Part of a small language model's weights.
Architecture: RMSNorm before each block, rotary positions, no biases in attention or MLP, untied embeddings, normalized queries and keys, capped logits.
MLP neurons of a small language model. Each row is named by its layer, matrix (gate and up: input weights) and neuron, and shows model dimensions 144-239. Each number is 128 + 24 x the weight over its row's rms, rounded and kept within 0 to 255. A neuron's up and down rows have the sign that makes its largest values positive.
Before each neuron's rows, "fires on" lists the tokens most often at its 100 highest values on Wikipedia text that the model never trained on.

fires on: " of", "ic", " political"
L9.gate1219 [113 124 144 152  94 126 102 154 138 131 105 145  86 115 129 136 125 137 159 138 135 163 102 156 179 124 144 124  66 134 145 109  94 121 137 119 134 164 110 114 121 139 164 151 142 115  95 115 123 108 138 160 125 107 106 124 133 129 130  72 107 122 107 142 154 151 136  94 146 166 173 130 147 132 138 138  94 157 110 111 165 139 117 197 100 143 143 116 114 110 158 124  85 131  91  92]
L9.up1219 [113 158 123 139 146 169  94 122 168 114 151 141  93 145 124 154 166 127 118 123 108 169 102 146 118 119 179 119 121 122  99 110 148 148  99 167 105 114  95  89 123 156 125 162 155 127 147 157 135 161 107 168 121 109 136 117 132 123 149 123  85  69 123 148 148 128 135 137 125 187 134 113 174 127 126  47  99 104 100 162 143 127 114  90 123 162 159 127 115  98 162  69 120 138 145 140]

fires on: " with", "-", " of", " to"
L9.gate1451 [163 164 131 154 118  99 134 144 104 102 157 126  84 122 115 128 142 112 117 125 134 135  78  98 184 148 170 124 136  97 114 105 144  86 123 122  98  95 110 159 124 135 116 127 134 148 124 139 159 154 115 123 139 122 145  97 133 123 120 157  82 140 115 120  98 131 121 135 134 100 123 161 108 138 152 124  90  93 130 164 111 124  96 113  90 131 132  89 128  90 125 118  86 150  62 144]
L9.up1451 [109  92 142 129 131 120 101 137  98 142 168 116 129 122 135 108  71 107 135 160  79 160 129 118 151 122 126  86 126 126  99 142 130 137 110 134 130 106 157 145 113 127 116 130 123  89 116 118 134 144 161 140 100  89 120 111  89  79 154 133  94 143 167 105 120 114 171 147 146 111 118 157 149 150 118 127 123 150 105 111 102 113 119 129 103 115 133 208 164 137 145 147 116 108 137 143]

fires on: " in", " than", " from", " of", " to", " like"
L9.gate890 [159 147 108  79  88 151 120 155 104  86 157  86  97  77 117 121 151 134 176 163 120  82 163 183 163 173  95 135 150 122 120  77 141 125 133 105 111 137 142 118 130 109 107 147 122 159 145  98 129 128 146 114 155  97  97 129 109 118 181 156 131 103 131  70 135 111 113  87 148 177 132 139 127  99 110 141 132 137 137 165 151 141 126 133 147 120 187 108 143 128 143 109 105 139 105 123]
L9.up890 [103 108 124 101 103 136 143 134 133 103 150 102 142 121 140 142 135 130 117 137 135 124 156  93 163 123 136 130 117 131 148 116  97 101 127 132 125  81 139 132 157 136  96 159 126 110 162 135 114 131 159 132 142 121 145 131  96 151 126 149 129 119 136 105 107 133 140 119 122 132 129  80 140 106 103 134  70 110 169 145 108  99 143 167 170 109 156  98 153 134 130  79 118 166 134 135]

fires on: ",", " of", "\"", " to", " the", "."
L9.gate390 [108 159 123 115 111 156 148 145  68 112 113 141 165 103  91 129 142 108 153 111 134 164 138 133 114 128 120 125 159 130 120 130 129 172 141 145 141 156 133 129 110 131 191 152 119 145 101 109 136 125 131 140 139 117  96 152 143 145 119 142 144 167 131 140 143 133  97 125 110 121 149  71 114 169 137 110 135 108 142 114 101 197 129 157 154  65 168 146  89 137 127  96 115 132 144 133]
L9.up390 [106 125 122 119 100 165 124 122 118  84 106 138 118 126  98 115 162 143 107 112 116 148 125 149  93 126 110 112 107 181 108  88 105 122 133 143 166 155 148  81 127 118 178 112 107 120  93 144 143 114 152 132 153 100  86 163 126 110 171 155 123 144 155 118 143 112 100 144 121 138 136 108 128 168 136 113 133 141 146 119 128 183 105 132 148 162 187 112 124 107  93 116 145 139 114 142]

fires on: " det", " ter", " Ter", " pal", " uns"
L2.gate772 [206 147 126 167 148 104 141 114 119 117 100 182 138 129 134 127  97 124  88 143 111 186 133 157 107 153 149 120  91 170 147 163 135 105 100 138 125 139 190  87 119  94 150 163 153 118 102 117 151 107 133 150 100 111 176 119 107 150 112 108 148 149  92 138 132 155  98 139 114 105 118 142 115 135 114 147 130  76 161 157 144 103 144 134 154  95 131 107 103 103  82 119 158 145 137 111]
L2.up772 [157  91  92 125 149 100 170 132 130 101 115 168 121 120 147 111 112 115 104 124 135 127  87 149 149 154 140 135  87 211 131 166 157 136 136 147 125 139 217 130 157 114 138 149 120 125 105 119 120 104 146 148 114 124 114 107 168 133 128 138 159 121 120 102 129 151  95 149 113  83 124 158 116 128 121 139 126 119 110 104 142  98 134 153 152  98 134 114  87 112 113 129 115 115 127  97]

fires on: " by", " from", ".", " in", " of"
L9.gate676 [118 201 131 125 141 128 116 137 101 144 107 130 129  97 116 141 103 158 114 160 121 112  93  70 130 142 131 155 128 153 106 125 122 152 101 128  93 131 126 148 129  60 114 112 113 150 196 115 149 134 145 119 108 143 106 132  70 124 121 116 103 149 171 142 154 135 111 116 167 117 145 114 120 123 148 158 139 134 129 168 105 147 173 137 131 127 112 149 171 119 143 127 138 167 127 145]
L9.up676 [145 137 123 123 118 151  76 156  84 135 115 159 128 110  93 152 167 106  91 104  91 108 145  96  99 165 170 121 114 148  75  65 117  96 120 164 146 102 110 135 139 141 140 164 147 102 100 163 154  98 135 129 119 105 138 128 138  56 124 101 139 109 104 144 129  92 138 124 140 115 121 150 131 125 157 157 152 146 102 138 133 131 166 111 146 134 141 136  79 119 130 100 179 169 143 205]

fires on: " that", "ra", "ras", "r", "tar", "re"
L4.gate480 [116 122 115 140 120 130 151 138 135 125 113 184 103 113 151 137 117 146 131 118 118 167 169 126 162 163 123 149 108 127 118 123 162 108 113 113 118 135 121 134 131 116 118 117 169 100 119 133 167 110  94 125 168 162 129  85 126 112 122 100 109 159 115 128 165  66  90 113 122  83 102 105 154 149 113 135 114 131 127 142 108 143 147 118 132 112 104 133 153 155 112  99 158 128  97 125]
L4.up480 [119 111 135 128 149 134 154 140 162 119 157 150 165 148 161 141 105 137 132  90 103 136 130 150 107 140 129 149 142 135 138 129  96  96 142 152 129 139 181 111 150 143 156 103 132 145 151 120 198 137 114 136  78 148 115 156 151  90 125  97  69 152 135 133 117 150 132 122 111 111 123 178  90 106 134 132 165 106 153 141 198 140 112 112 177 132 122 158 123 133 130 162 129 115 108 158]

fires on: " by", " and", " of", "\n\n", " the", " to"
L9.gate1286 [130 115 167 120 138  73  88 140 134  95 104 139 144 118 121 175 160 181 152 154 133 116 156 133 131 157 139 116 134 167 129 134 132 153 135 130 103 170 123 121 162 145 126 116 105 206 114  85 152 145 144  91 107 132 122  85 106 136 117 107 128 103 139  82 150 106 107 105 174 157 124 104 122 115  92 146 120 112 134 140 109 137 114  96 119  85 125 143 172  77 132  96 147 166 114 146]
L9.up1286 [132  93 107 126  81  73 125 118  91 126 175 142  87 110 128 133 113 141 118 164 129 145 171 113  90 119 154 147 143 122 131  78 124 122 153 168 137  98 112 126 102 136 172 140 158 135 130 179 109  93 114 112 133 176 166 168 134  99 112 133 131 127 127 176 150 126 101 124  84 141  72 137 169 120 142 137  99  72 128 137 116 131  97 108 139 115 124 137 138 116 181  83 126 142 151 112]

fires on: " of", " in", " to", " by"
L4.gate862 [110 154 121 148 130 125 108 144 159 129 134 154 134 139 136  90 138 107 117 127 106 119 109 143 159 128 146 123 118 134  88 111 139 115 144  77  80 161 139 142 148 128 112 128 161 127 146 110 121 112 128 130 145 137 111 149  80 122 156 136 117 145 161 180 125  87 132  81 118 133 136 127 124 110  83 144 109 194  95 160 143 145 123 178 147 117 170 119 132 136 101 121  96 141  98  99]
L4.up862 [112 117 146 166  89 128 136 157 133 117 132 168 126 144 117 143  93 126 152 148 104 140  99 124 164 161 150 130 141 119  75 135 134 127 109  80  88 141 131 120 184 152 155 139  87 153 121  94 124  94  90 183 123 146 151 179 101 133 141 145 121 142 103 153 147 115 182 122  50 138 134 154  94 153 114 133 114 124  68 140 141 112 152 130 125  86 128 136 130 135 130  86 127  89 111 113]

fires on: "\n\n", " the", " former", " \""
L7.gate1350 [147 108 188 137 105 106 103 101 126 135 124 145 145 126 121 120 155 168 132 137 131 102  90 127 111 149 120 118 129 124 197 119 150 132 115 122  62 140 176 136 135 159 148 126 177 148 107 133 153 105 106 113  89 106 122 126 131  96 109 145 163 126 132 140 109 113 115 117 119 152 151 123 133 128 104 125 155 134 132 176 101 100 140 145 130 104 130 121 166 150 130 130 128 136 103 151]
L7.up1350 [ 88 174 146 110 131 109 135 118 183 137 119  96 136  91 141  91  98  99 125 146  96 133 132 125 101 161 158 128 100 103 120  89 125 125 117 125  95 139  85 135 145 123 163 135  98 138 133 174 125 112 106 119  84 142 137 144 147 138 117 176 109 156 110  86 101 146  89 130 153  82 165 185 164 104 153 140 145  93 148 134 127 142 138 105 136 109 141 108 124 132 160 133 112 143 117  94]

fires on: "="
L7.gate1039 [136 170 158 134 127 142 118 120 111  96  83  83  80 169 126 120 130 135 172 141 151 142 134 106 102 114 103 124 128  86 157 163 116 141 127  93  92 113 163 166 136 131 122 124 151 123 137 176 127 147 106 105 146 112  94 121 146 151  92 131 147 127 159 137 167 149 106  97 110 123 132 108 135 116 120 107 126 122 111 144 151 113 102 145 146 113 167 135 142 159 101  85 110 163  71 149]
L7.up1039 [ 96 147 137 130 155 134 129 100 131 101 104 110 128 105 117 178 120 128 155 102 124 120  93  92 160 153 129  89 115 129 115 103  86 124 116  88 120 141 157 115 137 102  92  88 191 136 110 116 143 170 122 146 119 112 137 121 138 138 140 118 117 111 125 122 119 128 103 118 145 114 126 167 162 134 172 138  92 137 136 149 126 121 147 133 117 122 115 106 151 138 100 120 150 130 103 139]

fires on: " to", " by", " of", "\n\n", "\n ", "ult"
L7.gate1408 [107 113 177 153 125 132  73 139 131 112 156 106 132 137 119 176 146 109 130 144 112 112 140 123 148 148 136 108 159 150 133 104 163 150  98 131 148  76  97 168 133  79 108 182 133 150 133 121 121 128 154 142 102 131 106 100 115 105 158 105 136  74 116 115 145 138 156 102 122 120 159 144 140 119 100 140 120  57 122 129 113 150 134 120 119 126 149 163 126 109 134 106 170 150 157 139]
L7.up1408 [137 113 159 155 153 101 135  97 141 125 162  77 101 125 114 131 147 102 163 121 102 184 141 125 112 115 129 130 181 144 138 116 142 151 141 133 106 148  73 145 161  99 101 107 127 118 100 133 108 127 132 135 103 148 106 108 127 157 139 128  89 129 164 114 125 136 123 176 143  87 105 124 160 142 151 156 106 117  84 142 144  84 100 148 134 116 143 115 118 119 121 101 156 137 183  92]

fires on: "-", "{", "\n", " |", " Source", "w"
L7.gate484 [150  91 130  91 148  97 115 110 134 124 140 100 161 110 189 112 140 129 151 135 127 157 127 158  88 130 139 126 142 120 125 106 157 119 140 152 121 138 139 141 104 176 122 131 124 123 108 149  75 136 138 104 152 147  91 119 148 100 113 105 114 131 131 100 150 141 123 105 113 145 123  87 163 105 103 127 110 158 128 127 100  82  97 145 172 162 196 147 116 154 109 112 137 132 134 108]
L7.up484 [138 121  95  88  95 123 130 125 116 151 134 148 170  94 126  90  93 116 131 124 119 127 163 151 158 118 143 130 139 113  70 122 101 139 138 111 148 136 113 134 133 128 130 112 142 151 123 153 145 132 106 140 156 150 121 128 166 109 124 103 110 125  90 142 146 162 158 136 120 150 142 139 132 130 151 109 142 118 139 114 138 147 122  76 104 115 107 168 140  94 130 123  93 154  67 103]

fires on: "\n", "et", "ob", "op"
L4.gate971 [ 72 140 103 101 117 131 135 139 122 129 115 101 116 156  87 125 149 105 110  76 102 143  80 179 128 140 113 131 124 129 110 150 129 130 107  82 143 145 145 155 144 108 120 127 137 125 126 139  90 171 150  89 125 117 149 163 112 164 105 117 144  86 155 146 132 108 136  49 137 139 138  97 131  82 138 109 136 151 166  88  95 188 118 162 100  84 139 130  99 139  92 190 110 114 110 113]
L4.up971 [112 160 159 116 133 151 129 104 123 114 136 150 133 110 140 158 133 129 121 103 117 145 116 127 116 152  86 137 190 154 132  87 119 102 115  60 170 114 115 148 122  54 140 131 135 105 147 168 120 175 138 108 170 109 123 144 109 144  85 116  88 136 143 185 147 108 111 131 110 174 128 111 149 131 135  76 142 169  77 136 111 122 118 136 139 157 152 102 124 144 136 106 171 143 116  99]

fires on: ":", " -", ",", " &", " |", "-"
L9.gate169 [180  96 102 103 114  92 148 120 107 121 142 140 166 160 134 139 118 166 146 141 104 105 153 106 107 168 153 133 105 163 183 136 109 128 145 153 146 114 165 113 150 107  75 127 150 104 130  81 143 115 126 158 131 145 152 123 177  87 112 128 116 175 154 117 123 104 164  95 114 123 142 171 135  94 138 133 138 171 111 114 123 112 116 162 135 152 161 154 111  90  88 114  92  94 124 152]
L9.up169 [125 139 137 142 146 116 171  66 123 136 125 113 174 136 134  87 141  73 173 140 109 111 115 166  95  99 130 119 130 119  83 112 144 162 119 119 165  76 140  94 125  76 158 153 109 134 112 164  97  97 133 144 165 125 152 163 139 109 111 158 151  89 132 161 110 162 116 108 116 156 123 131 103 144 119 134 143 127 150 149 130 118 119 157 116 131 133 140 116 106 106  80 138 113 177 120]

fires on: " the", " The", "The"
L9.gate99 [123 171 120 140 117 162 163 130 117 113  68 140 146 166  85 142 137 128 144 142 108  90  94 180 109 119 147 115 139 145  99 163 208 106 138 142 119 159 130 128 120 136 136 126 152 150 125  92 120 134 133 103  65 100 135 161 152  61 126 151 146 163 166 126  92 165  72 135 143  81 131 112 110 119 162 135 130 154 114 135 129 139 118 109 114  72 130 139  72 128 113 115 148 112 117 165]
L9.up99 [108 176 100 107 112 169 125 147 108  92 108 124 135 193  79  97 139 101 112  87 131 111 132 106 148 150 176 100 130 157  96  77 156 151 143 141 149 114 129 141 127 138 100  73 126 113 161 164 121  89 124 172 135 125  97 136 142 128 178 146 110 142 118 140 101 135  99 119 110  85 111 162 125 158 146 137  84 133 145  95 123 123 122 134 132 120  99 110  85 131 111 140 180 131 126 142]

fires on: " to", " long", "ly", " in", " for", "y"
L7.gate1159 [140 122 125 100 153 147 144 155 130  94 126 105  61 116  81 156 109 127 123 106 169 115 166  57 103 160 136 112 124 153 152 119 125 101 125 158 143 155 103 137  87 107  74 165 159 183 125 143 147 118 188 149 114 187 139 157  97  96 104 128 151 159 142 129 140 102 156  90 138 143 120  97  87 138 139 115 136 126 101 126 131 126  96 157 126 126 127 102 107 145 139 122  99 111  92 192]
L7.up1159 [141 106 113  94 130 145  99 117 133 145 115 102 132 129  76 117 168 179 143  95 134 112 104 109 120 154 130 111 127 115 104 167 121 122 136 121 101 158 117 144 130 127 133 146 131 139 180 142 123 147 146 129 139 158 168 126  97 169 135 154 136 121 116 119 103 122 127 113 103 110 132 120  94 143 139 108 128 155 134 172 137 138 135 117  98 132 100 112 131 164 159 179  80 139 114 140]

fires on: "=", " for", " to", " of", " despite", " by"
L7.gate903 [121 170 127 110 166 153 136 124 115  78 135 148  95 104 111  75 138 106 140 151  97 143  97 106 154 158 115 129 163 165 135  93 145  93 136 211  93 120 125 177 152 113 107 161 145 141 102 178 110 115 116  96 126 146 129 121  86  94 126 148 140 126 157 145 158 122 130 115 116 184  98 118 118 153 115 126 107 145 105 139 121 138 135 132 132 117  98 121 121 128  80 124 165 137  64 141]
L7.up903 [114 151  87 141 108 153 153 135 126 116 149 131 108 139 112 103 109 132 162 111 148 101 140 117 152 143 138 137 120  98  59 123 162 107 106 119 151 116 123 114 175 140 130 140 157 152  97  97  95 137 163 133 107 135  65 121 104  92 115  98 141 155 163 124 115  70 129 118 137 167 109 135  87 155 121 112 110 154 127 134 108 145 133 115 118 131 108 124 159 129 108 145  94 119 133 130]

fires on: "="
L7.gate474 [ 90 177 184 119  95 117 150 101  89 111  80 103 152  87  89 118  90 111 169 102 124 147 156 120 143 132 136 133 124 115 127 131 112 154 119 128 147 131 144 115 145 123 117 116 147 128  86 132 148 130 117 134 154 124 119 144 158 149 165 167 166 104 150 123 170 106 121 136 163 128 166 152 105 135 141 132 122 122 118 132  94 109 104 144 105  89 147 107 153 164 131 138  90 159 120 136]
L7.up474 [102 141 135 117 125 111 125  99  96 125 104  70 129 100  77 158 119 116 147 129 153 124 118 103 121 134 117 107 147 103 114  97 106 140 119 104 145 149 137 102 124 114 135 110 168 101 112 115 159 138 130 154 170 105 104 128 123 142 150 149 145  99 142 117 141 106 142 150 157 102 143 135 113 140 116 138 139 142 144 134 107 112 133 159 135 118 139  99 136 107 103 160 108 159 133 169]

fires on: ".", "–", "-"
L9.gate720 [180 114 143 128 158 129 122 128 188 170 150 134 178 122 149 152 102 102 133 132 146  86 141 121 115 137 110 104 180 147 144 115 137 146 107 124 148 155 115 115 150 130 133 160 165 116 107 119 117 138 145 120 117 132 142 156 157  73 137 186 134 129 130 183 152 107 144 167 138 165 125 102 168 129 119 111  99 142 120 124 100 163  98 128 120 160 139 140 144 137 165 111 121 141 120 144]
L9.up720 [158 134 127 107 162 150  84 155  99 168 111 169 120 120  93 115 105 119 136 139 108  99 140 128 158 131 189 163 153 148 112 150 152 142 166 122 115 126  93 104 122 139 117 122 167  99 176 137 139 142  96 140 162 128 128 112 167 152 138 128 106 147 141 164 136 125 164 121 127 102 117 121 168 119 115 138 114 103 137 169 137 117  65 108 135 170  95 147 131 158 122  95 131 131 138 130]

fires on: " of", " State", ":", " at", "e"
L4.gate1145 [128 124  73 125  86  68 119 148 124 150 167 170 145 128 141 148 146 131 131 148 108 129 118 101 118  89 152  95 141 145 108 113 107 149 142 127 182 125 123 133 137 147 123 114 135 132 150 144  90 150 120 162 170 126 129 140 146 129 134  95  90 151 139 136  88  98 130 131 123 141 121 121 103 153  92 136 151  96  95 110 146 163 142 145 112 175 139 121  97 117  91 114 147 106 109 143]
L4.up1145 [123 152 108 100 135 131 171 135 115 123 134 127 120 133 115 153 153 159 149 132 161 130 132  91 160  82 120 125 158  93  77 151 110 116 104 121 135 110 139 132 130  96 130 121 112 188 134 134 119 159 123  99 156  94 106 101 129 119 109 170  77 105 134  87 119 116 150 115 143 107 132 143 111 142 128 139 129  75 129 131 144 175 162 126  97 111 113 139 104 130 138 104 100 116 110 120]

fires on: "\n\n", " between"
L7.gate1178 [151 122 125  92 113 166 120 148 160  93 114 155 159 131  95 105 129  87 140 148 112  93 124 158 151 159 107 193 132  96 124  91 101  93 108 146 169 127 117 108 110 146 108  98 136 140  86 140 140 134 101 115  73 151 103 153 107 156 136 128 102 142 142 123 118 137 126  66 145 127 105 117 149 172 109 130 133 145 146 129 139 173 165 137 111 104 129 118 114 122  99 150  99 172 150  66]
L7.up1178 [115 130 152 131 153 103 135 136  95 170  92 102 159  76  87 137 113 147 125 163 142 107 133 109 165 139 149 125 112 161 136 133 131 142 117  94 169 167 136 106 141 152 109 162  94 139 127 116 154 144 161 117 135 124  94 126 119 111 133 143  95  99 109 144 141  97 138 126 110 146 123  96  73 127 130  84 106 109 115 148 124 109 121 124 152 110 144 139 178 121 163 147 107 152 123 121]

fires on: " of", " on", " in", " to", ":", " by"
L9.gate372 [148 101 103 103 143  87 114 149  97 134 130  98 148 144 118 104 163 126 169 114 140 150 141  81 140 124 131 108 116 152 102 153 105 151 135  85 145 130 113 127 175 138 153 160 141 138 153 119  93 104 107 142 188 112 133 154 126 131 111 163 132 126 150 125  65 164 142 162 142 100 151  95 123  90 106 124 127 115 129 102 150 137 161 106 127 173 150 153 171  89 139 140  92  98 150 149]
L9.up372 [129 117 120 101 112 118 150 173 116  65 152  84 136 157 135 182 160 159 121 166 131 131 146 117 148 153 106 162 154  98 154 123 158 134 117 136 129  94 138 133 149 116 102  99 130 116 149 116 116 112 117 151 150 118 152 164 153 116 106 105 114 166 136 100 109 139 138  99 169 148 126 149 127 149 109 110 171 163  99 111 125 116 171 104 125 105 107  91 144 107 132 122 126 115 143 145]

fires on: " Lo", " Jo", " Team", " po", "ho", " lo"
L9.gate1535 [146 123 110  63 135 103 133 133 107 148 119  85 143 113 104 174 119 144  99 100 161 132  95 129 150  75 149 116 112 130 142 132 134 146 141 126 179 165 150 105 117 122  88 113 109 149 119 119 123 103  92  90 169 176 158 128  99 116 137 100 132 133 116 116 137 151 145 147 144  94 124 119 164 177 146 127 141 126 128 124 109 136 110 110 137 143 144 132 155 166 117 120 144 104 143 149]
L9.up1535 [132 152 133 143 144 100 144 143  78 137 138 146 136  94 144 117 132 122 123 115 130 115 165 121 155 165 151 146 136 127 109 116 147 150 139 167 115 138 129 134 160 125 143 179 141 121 102 158 143 139 113 174 135 104  88 137 182 118 121 136 159  93 121  61 164 112 148 126 150 142 159 119 146 102 117 180 172 145 167 170 129 164 130  98 127 129 162 135 115 109 158 129 137 169  94 115]

fires on: "\n\n", "the"
L4.gate627 [ 97  84 134  76 135  97 161  82 115 102 161 119 141 127 142  94 127 120 142 140 148 145 137 119 134 147 124  86  66 112 156 107 124 151 127 129 123 108 204 141  91 154 110 121 123 120  76 110 116  59 147 125 133 115 120 113  93 135 125 126 142 168  74 104 126 109 113 158 120 128 151 115 139 107 161 145 114 120 137 149 129 124 109  91 141 132 129 135  97 133 127 118 121 120 116 146]
L4.up627 [ 97 159 138  93 109 109 139 146 117 112 144 101 115 143 119 160 109 171 126  94 118 157 120 132 135 128 116 129 128 179 135 111 145 119 155 145 102 129 169 121 153 114 130  85 119 135  61 161 115 102 117  91 115 135 134 164 144  73 131 100 161 137 130 117 135 109 119 134 107 121 117 138 163  97 131 145 130 120  89 216 111 107 158 140 158 101 144 170 123 163 141  92 104 133 141  99]

fires on: " not", " to", "t", " of", " never", " up"
L4.gate1088 [151 147 147 172 164 161 131 125 126 168 126  91 101  92 135 165 145 168 185 123  92  76 114 124 107 166 129 120 112 159 148 117 140 159 131 137 137 164 153 116 133 110  90 155 131  96 161 138 122  96 121 116 119 138 139 153 124 134 152 159 105 109 133  59 141 152 134 122  78 152 142 100 104 155 122  86 103 118 156 133 152 153 105 108 169 142 139 130 136 129 176 163 110 120 103 138]
L4.up1088 [134 124 125 131 126 137 110 140 113 143 126 109 126 118 130 109 135 109 121 128 118 121 176 150  67 124 120 104 105 134 138 158 103 139 169 171 121 127 129 129  88 114 114 112 178 129 121  97  80  83 144 116 161 141 162 135 123 139 162  99 106  93 120 147 139  93 184 129 122 143 107  98 127 135 132 124  88 142 122 112 160 112 112 143 134 133 125 134 125 159 151 124 112 157 115 129]

fires on: " |", "-", "|", ":", ".", "\n\n"
L9.gate198 [120 138 120 101 151 161 143  99 157 114 155 147 178  97 159 107  90 143 135 155 164 150 157 121 167 159 100 130 148 104 157  99 125 188 143 136 145 117 109 133 158 108 133 135 120  90 161 116 138 116 164  72 143 112 129 130 146 148  96 159 149 152 151 117  96 129 123 104 143 146 114 144 174 127 142 156 110 162 130 116 103 142 128 144  98 133 118 113  96 108 138 145 129 142 108 138]
L9.up198 [123 137  87 173 126 122 134  83 135 153 122 115 134  99 112 128  98 121 125 108 133  86 114 154 135 107 149 136 120  83 128 126 169 128 117 135 155 142 110  85 120 128 122 130 119  96 120 153 119 112 130 186 114 112 154 123 153 160  77 174 133 186 132 141 169 125 123  66  92 133 109 137 171 160 103 134 139 142 136 170 140 141 113 134 116 136 147 125 121 117 161 127 151 110 156  79]

fires on: ".", "va", " of", "me", "t", "ph"
L4.gate390 [108 123 169 137 118 118 146 146  71 149 114  79 171 136 126  99  76 125 133 151  89 122  76 197  72 165 145 141  90 123 121 110 102 135 150 168  97 129 102 116 118 120 120 137 129 144 162 139 114 128 134 142 159 144 131 109 166 133 146 179 140 120 120 121 141 133 135 148 121 162 130 105 130 147 169  68 122 120 104 145 119 165 119 116 126  84 140 148 187 102 130 165  97 104 134  95]
L4.up390 [104 142 130 138 163  95 114 171 136 119 149  77 142 117 134 158 153 127 114 119 101 117 153 135 119 116 131 132 129 116 130 129  49  97 159 123 109  86 164 149 130 144 145 173 120 117 147  95 129  84 117 115 148 112 128 137 141 148 167 123 130 142  75 162 112  95 105 113 161 128 158 127 109 137 105 120 105 144 113 107 130  96  98  94 147 159 133 124 162 123 163 148 102 129 104 149]

fires on: ":", " from", " (", " between", "-", " of"
L9.gate785 [106 120 154 119  87 149 120 112 159 122 168 131 137 120 123 128  94 102 133 151  78 152 112 119 133 132 128 163 138  96 131  62 136  95 126 121 176 147  78 136 135 128 148 118 127  77 136 149 144 150 157 122 133 112 128 123 123 100 124  96 126 149 148 110 126 102 161  90 123 123 151 105 159 102 140 154 163 151 120 120 121  83  99 160 113 143 145 129 122 174 152 111 112  96 149 147]
L9.up785 [120 125 150 155 146 140  98 118 131 134 136  98 102 119 147 151 127 145 147 152 119 144 136 104 165  97 156 149 147 131 116 132 188 123 116 139 114 146  97 125 133 139 130 144 124 119  90 179 146 136 110 176 114  90  88 160 135 161 119 100 125 144 132 151 128 130 102 139 113 104 119 138 119  92 142 133 133 114  88 114 143 101 136 108 101 137 174 144  87  79 161 163 181 156 171 135]

fires on: " Lo", " Ste", " ste", " vi", " lo", "Ex"
L2.gate394 [148 108  92  96 116 134 132 140 135 111 129 144 166  89 132 104 163 123 118 136 145  69  77 120 157 165 161 108 146 139 148 129 119 104 125 145 135 140 119 101 113 136 105 141  95 116 149 144 126 138 141 141 145 100 108 145 142  96 130 141 116 137 123 121 144 121 158 129 138 135 158 131 137 157 164 140 176 149 146 154 120 122 162  88 109 152 194 103 121 129  65 156 113 158 121  86]
L2.up394 [130 127 134 116 142 140 138 161 128 141 116 141 136 136 113 178 153  98 145 135 138 108 115 120 112 150 147 170 104  91 126  84 136 144 117 113 149  72  97 131 148 118 195 174 149 106 111 105 170 155  83 131 125 124 156 164 150 101 164 147 145  84  81 119 102 153 145  99 120  83 133 126 107 156 147 195 143 132 131 137 123 122 141 103  96 122 177 132 139 116 106 156  91 152  90 139]

fires on: ".", "-", "l"
L7.gate96 [154 140 155 149 131 138 130 144 167 149 104 151 103  80 138 100 112 105 145 165 137 138 101 141 143 166 145  98 171  94 110  84 124 146 121 130 132 146 164 101 148 130 154 132  78  95  92 141 141  90 139 159 144 140  99  94 102 149 146  89 140 142  86 165 119 158 171 131 136  98 137 162 120  87 140 177 113 139 120  94 106  94 129 116 115 137 107  98  53  96 145 103 101 138  82 131]
L7.up96 [120  97 132 142 162 112 116 105  90 128 130 112  86 144 127 114 106 145 118 131 136 167  89 186 124 130 139 150 123 142 157 117 157  87 141 160 123 160 149 137 118 100 123 122 112 118 105 140 131 152 129 150 140 130 166  80 155 120 133 153 157 143 107 160  99 172 161  89  93 137 121 124 166 118 123 141 152 153  93 112 131 170 144 126 151 148  93 122 129 101 146  95 123 116 149 147]

fires on: "\n\n", "-", "\n"
L9.gate172 [154  89 144  85 127 114  93  89 137 121 188 108 133 107 134  90 164 113 132 121  65 107 141 170 127 106 133 130  84 150 140 120 108 114 123 109 114 108 150 140 116 149 127 155 135 166  54 100  97 149 129 119  94 161  69 136 125 170 121 143 103 111  95 119 131 132 102 148 113 124 153 114 115 127 146 140 156 163 186 135 161 171  89 119 117 158 131 137  97 133  86 148 130 124 120 123]
L9.up172 [116 150 157  58 150 156 136  66 110 186 105 103 131 144 100 149 119 119  99 145 110 133 109 147 113 144 135 121 190 117  88 113 130 121 138 157 123  94 136 144 176 104 108 128 127 123 160 121 130 139 143 131 138 131  57 199 114 124 140 123 110 107 100 166 120 103 145 146 113 146 144 152 110 122 122  94 129 129  96 110 129  99 117 107 193 109 103 115 113 119 139 112  98 115  90 117]